From a checkpoint of a small transformer trained on Wikipedia: 13 layers.
MLP neurons of a small language model. Each row is named by its layer, matrix (gate and up: input weights) and neuron, and shows model dimensions 0-191. Each number is 128 + 32 x the weight over its row's rms, rounded and kept within 0 to 255. Numbers have three digits each. A neuron's up and down rows have the sign that makes its largest values positive.
After each neuron's rows, "fires in" lists the words (lower case) most often at its 100 highest values on Wikipedia text that the model never trained on. A number after a token or word is its count.

L3.gate62:136115117129108121072113143125151091141161130127153092088081167160143154141157127122150149101204183160143082090063101129127114117131161127167105121129222112108148122044116126106091134121156122132136131159074162172104196122147138139135135111114079120129094122123113098073167063109147074092072095132096104130154102139134168106156100063125103103154080109133119126150124064101113164110136122135135125112100102176153098151150130052080094067161163107083121133154092139154126133120147178169159087092078110155119087170135172146146127124113082119120065084134062083101088093123165181120
L3.up62:099148112165076143153193099129086180066099129125164123078091187151127143088100086076179099111094130115122121149118141132108116120154196147122176096102104155152133111154172108121064164158162161090090145111077162113116070103193149138144113138138081160140105117124138184117190120119073113121168108110175087103197131122109089083113078128081103150167124095130115151101109080137092130123158092093178151172124121151098164188124168104133158130172105065088152062137125171119158145160163190124176125105101137105150129106108120132172146122147122068170154092090076136169151116142146143164
fires in: "team" 25, "later" 10, "utc" 6, "family" 6, "ctcp" 4, "younger" 4

L3.gate401:150136157157109138164123148113102114140104115175134191118130160073101066129158163055090169077166094107146078189119139070074141128099098113136126111102126176118189180091164092127161134152130107144119129151102126156044065115145107137088126160155084180122107148133160113096106172140121098111211141099124129118168056099087137124118104124192176135133143106159177163076096133178140142118148210146171157179081159153131148103131140103130174127159154108144121168142181154148136093131114114132174140104109095071140133104109116134129064099111190116121090091183144154161163112121140147135
L3.up401:169066142100140186106123133090174068170150127115156107122172095084143074126083118132140134163119086172100078125135201143158169151116138141148140110043097096136140169095207115119133114117148146146086126131136119117074085128132133134108144140093124076155065175133203163113162076135165125100141072159098145082158124119102105120105117131069115116169062149119091084124116173114154132132179140141119099134112163130207104113125142091130158082071155058129138084143108124136079153118083098108096147087108196179133111135114062166074110119083131163076167163160110132149122176134074147099
fires in: "club" 30, "celtic" 10, "athletic" 7, "linfield" 4, "ground" 4

L3.gate534:143145127164068130143151112116160110113145218125135150147164109118120091170051139143121136063074108105160096124137090103173136146124064179158062142107084153100091115038171141128096096187137091157147121082091135148078085099129111120132088112137107144142133113148054112084072134109107153125132113100132150132089164113188108186162194135079129132146094137164099142073128093117095116103110092108158059093101128120121144095139091141152096130110150094141145196113087086069101185147137137124074123142093154130138139122189092111189096099150143121102104160102063081133170098148115143051
L3.up534:152076090067091084148140120084179119124083190083137125068172108102146139036115114161184068094128121111162160142176144158089111123120111167109189093151154091160137159143118103143095136100150116118120112116111116143167119105166143138149141135128153152123144168158124140105082079135119101163125115093137153086093217090143137159132135191124104116078129131097153111083143113088130097143102137117113136114097073138037138147081132111077145115096174071158142131112096111137104125101120136115147094026165046171130140106081185140137108135118130095127093155122183170175163092101187117154
fires in: "these" 19, "those" 15, "all" 13, "and" 4, "them" 4, "squadron" 4

L4.gate458:200151085146077154178114101148127169118127130075145190158159149129113159152127139139121130138103108107126131107098142142187114123201099151118138138093098171076088131088182081163114103160160143171120131095093071096161128129217190167110117106129116129190131098123200183119120129095150111118074096115142100125138115142127135108086114106168124144108149117100137127084129151095023197144122177159129115157093147113125096162122122125098140154114145103117121073130122108105129231117168117137075135126155149127113102145119158136099156092170059141178097137100127159179114127150101145069
L4.up458:102079138109144140156152127126144119132126083097107090082170180125131079166173092126144097157184141164106164101161104150112089151103144173082168099102154129070101165134068097115127130104194106161146143168094090119167093085105096188150133088151133168152088182144122082120131165071183090088129126081097210059153102188126116119150075100122130102139091192180166169148141136100127140112133130157099119104108146158140146142134119063191130121125071125139194139063103155067105126148164114136116068126101119099192143086081176121108108137130124120123028155078103106123078135136159116147
fires in: "as" 44, "such" 22, "so" 12, "las" 6, "too" 4

L3.gate47:126129119124113152105112132094102113160102109125131111119169096103084125107108211101136107081080176161090103117180116114166124165099175105152126082067133166126140103172105111106093184084170188081158136096092095073114107159206144121071107189126181191095118176154106088103137130187078084117090164131152077112150128102086136101125123159144096086073009134099118165056101115112143120185144175103130115137108062135157146129118178160138148124091074126107098164112131170130160165130176129150159100099114168161060094113094150149137102104078130176204130126157144129105100152122125122167
L3.up47:093087136128110152136126104156140154137144144100128132124145138079094158198102156153171061138068100144112057156118129114085165116119122103090138159170129123170139093153084125079167178152151094143119122089118131187180115181134119073131101135166114120083087154136137119161096172113172083138162091063108149135113120125158127163105158080173123129105140138114138105128152081096141138172132102159165141133133064150144128103128103156090137128086170088094086148130111168143157123189168099171114134087111119113124092141051101124108094113120243146054061113184137115107102108158066145106
fires in: "end" 18, "back" 8, "side" 8, "inside" 6, "bedside" 5, "beginning" 5

L2.gate25:131161135101131147129152135123117130122153094067154116175131185090109141163136092155122141127091142116168144120155101116211137190108130145114094088201114151139115113073108120090109144151165122111130153105063076141128153141164137095127123099099193106170128068227110196167095159097158107126146093183135063166138108110120150133102121092109143142089053156147105116125126172139133089149107124121110072107091139130149098129086169116150097082083142176078144159087115154170076144151174139140150099083086115157132106171135121163114077064177123104141135127108078115120132117124088115106
L2.up25:152124155146133152125125062123146125136134193165126141124086078106132108129061179103059114058196183127189167140088108100133110110160088146114117137168118147112109138148148122117117095180159147154097155151099116107113082129092156131068099121151185182114137085151119110114115072148148115128097140108090091147110121111110101176137134091165099213094110082159086126117137120155140077063153113035156144098161141141061141081110086151160144145164146155138088136135137122141075173129141101045078162128165141120184086182148130113149056106140124123142107142149098134130086135108074165131
fires in: "all" 16, "second" 15, "first" 10, "third" 9, "top" 9

L5.gate151:114155096070097144118127160125194116131138130143104130104221112071121160200191101092156149119072189066122101108158165181121184107122151178125150097131103142102036106149149102151172133150139113127126172179128102146138043137108123123122091107202127116182137208102136160162143129083142135108085114146079149189152073097098166159194152140161112103207082090130166151119153163138077071110175197125127159084123132091129115082177167100102146102111131103147093148097124160117064133123154085125087108163128114126112100131096086107114116109102162177159109129191111119158108147093156092128
L5.up151:090114147128057131133124128073150157149068118118173098151136172165101137120169065062112093140144075127152110135109130134102161154133149073167129152113112106120082086123191135127083102138133106040186134142177117135112085128116186121091125152119156113145094106111123150133137157093064130131134138142116103147052133167079194123086085110139074090104111114066160141066138129102151129153183187201114131069134125029133108073124121152109130170128136160107162155161076193079072102161148158186118111118165157134135128111132145119187179142081133077140093169165102130140196083104098124196
fires in: "that" 51, "which" 7, "both" 6, "license" 4

L10.gate513:086120151110115080138104155108119168153149125131068164134165140160114105090142108100092120116156135150150097077108117150080104113091128134152104081131092135120166125126151093073145224143121178126128112083163161087162160105182126115100133138184161104098113132117135166075162151131107157118164128153093100113110172170143078104090103116107060133094073047142216166148091157067107173140123138145118098136198167119106159177101169118149098122128133116142067220099079107112116120136140124099130102138132158125124134107151136147144082129172190065130146096120106143048107189148136118108
L10.up513:154200124167185115128120189126146136128222092114074104139113108053119139142138180122125154068106102108117105124140072163145141140106184148123088165103116152162158129113050109080172108184155127099184109131146100103136105161156093118138111097155115109118108080120130170155143094181179076102105077122148105200132179188096105166152046156130074115159082108143102112128098139190114079158068075089137081142098147117138169102171137125127136070096124101131151210106128180139162139103105102127113133173115155115091129110096158128135143131166090166171171090143122158168130105144087184098
fires in: "was" 16, "to" 14, "the" 14, "newly" 4, "eventually" 4

L3.gate121:146181133112101108181115063154147128136134142065113108119151115099182115079173134143105095151106135154126139203164137143191126182128069096094148112146133143143037125092153104186111134162104113108125088165117134086105094108159092110126121132197121122057130067128110149086084132190126115127088104134180172161115127122233132111109166113168153175116078151156121162087129095131067082140163123126135148054189101129140109099144158203120172154095080135095094162151117125099090201107175162148112110147174099159141116120120107070105113110089169138192133113149134103147124114157165128127
L3.up121:158111178118083202103093101103107094118139154133141083106174100148203189132118139169033124141116054150139098137096150095135166143140152140154139038129181094137140119027109084158104106178141171147135074126152116084185119106154118167085108084145161184107119093131083181184125132135173165109087125189110057173128125109151065117162139107144089093129147166104121134135135122163116109168120128119155109186142105076147150107104089139134116098142122126158109099128108165107116139134163148094098127109160096126093084101097155137118158145113139147165114149130094147148132141094139172114
fires in: "this" 74, "these" 7, "majority" 6

L3.gate137:177190174100125136155101146086194090105166117171116169174100120078135155167140167105185107164112130102176208109125127158189079115203135072080130095145129166112136177124155136117159043087168169170114126129130129121133110115144170105159086114109198134180193126132180150051134118109127146133124127089166117130163113133141098124132072093100015205133107109147162168153123146175063105119146150137125123105192152143106128147112116132172127131178105111139085178158095186124090070112130149113108140119084135124143149098165149163175080120161125112146150107130107152115094140091099110136
L3.up137:195130112184119103188131115122117070106140108147106116148185137178138083140149127140134114144097152161142139093080148145134133177170183122075090104091093147142151168156190140113152156128156129188078109135189184143139150149127131150158143084160172141181163088136155083152099095146128103130160129106149109141160077147126160115117152157119145164150062105153162166089115146135090116120098182111104119072185137103129186189138110161106107161138134178120094156119136130133104096033076125125129145164089145113175068160154141195074097142176090172078173114130141156172150152124128037113
fires in: "to" 48, "by" 9, "than" 8, "larger" 4, "mainly" 4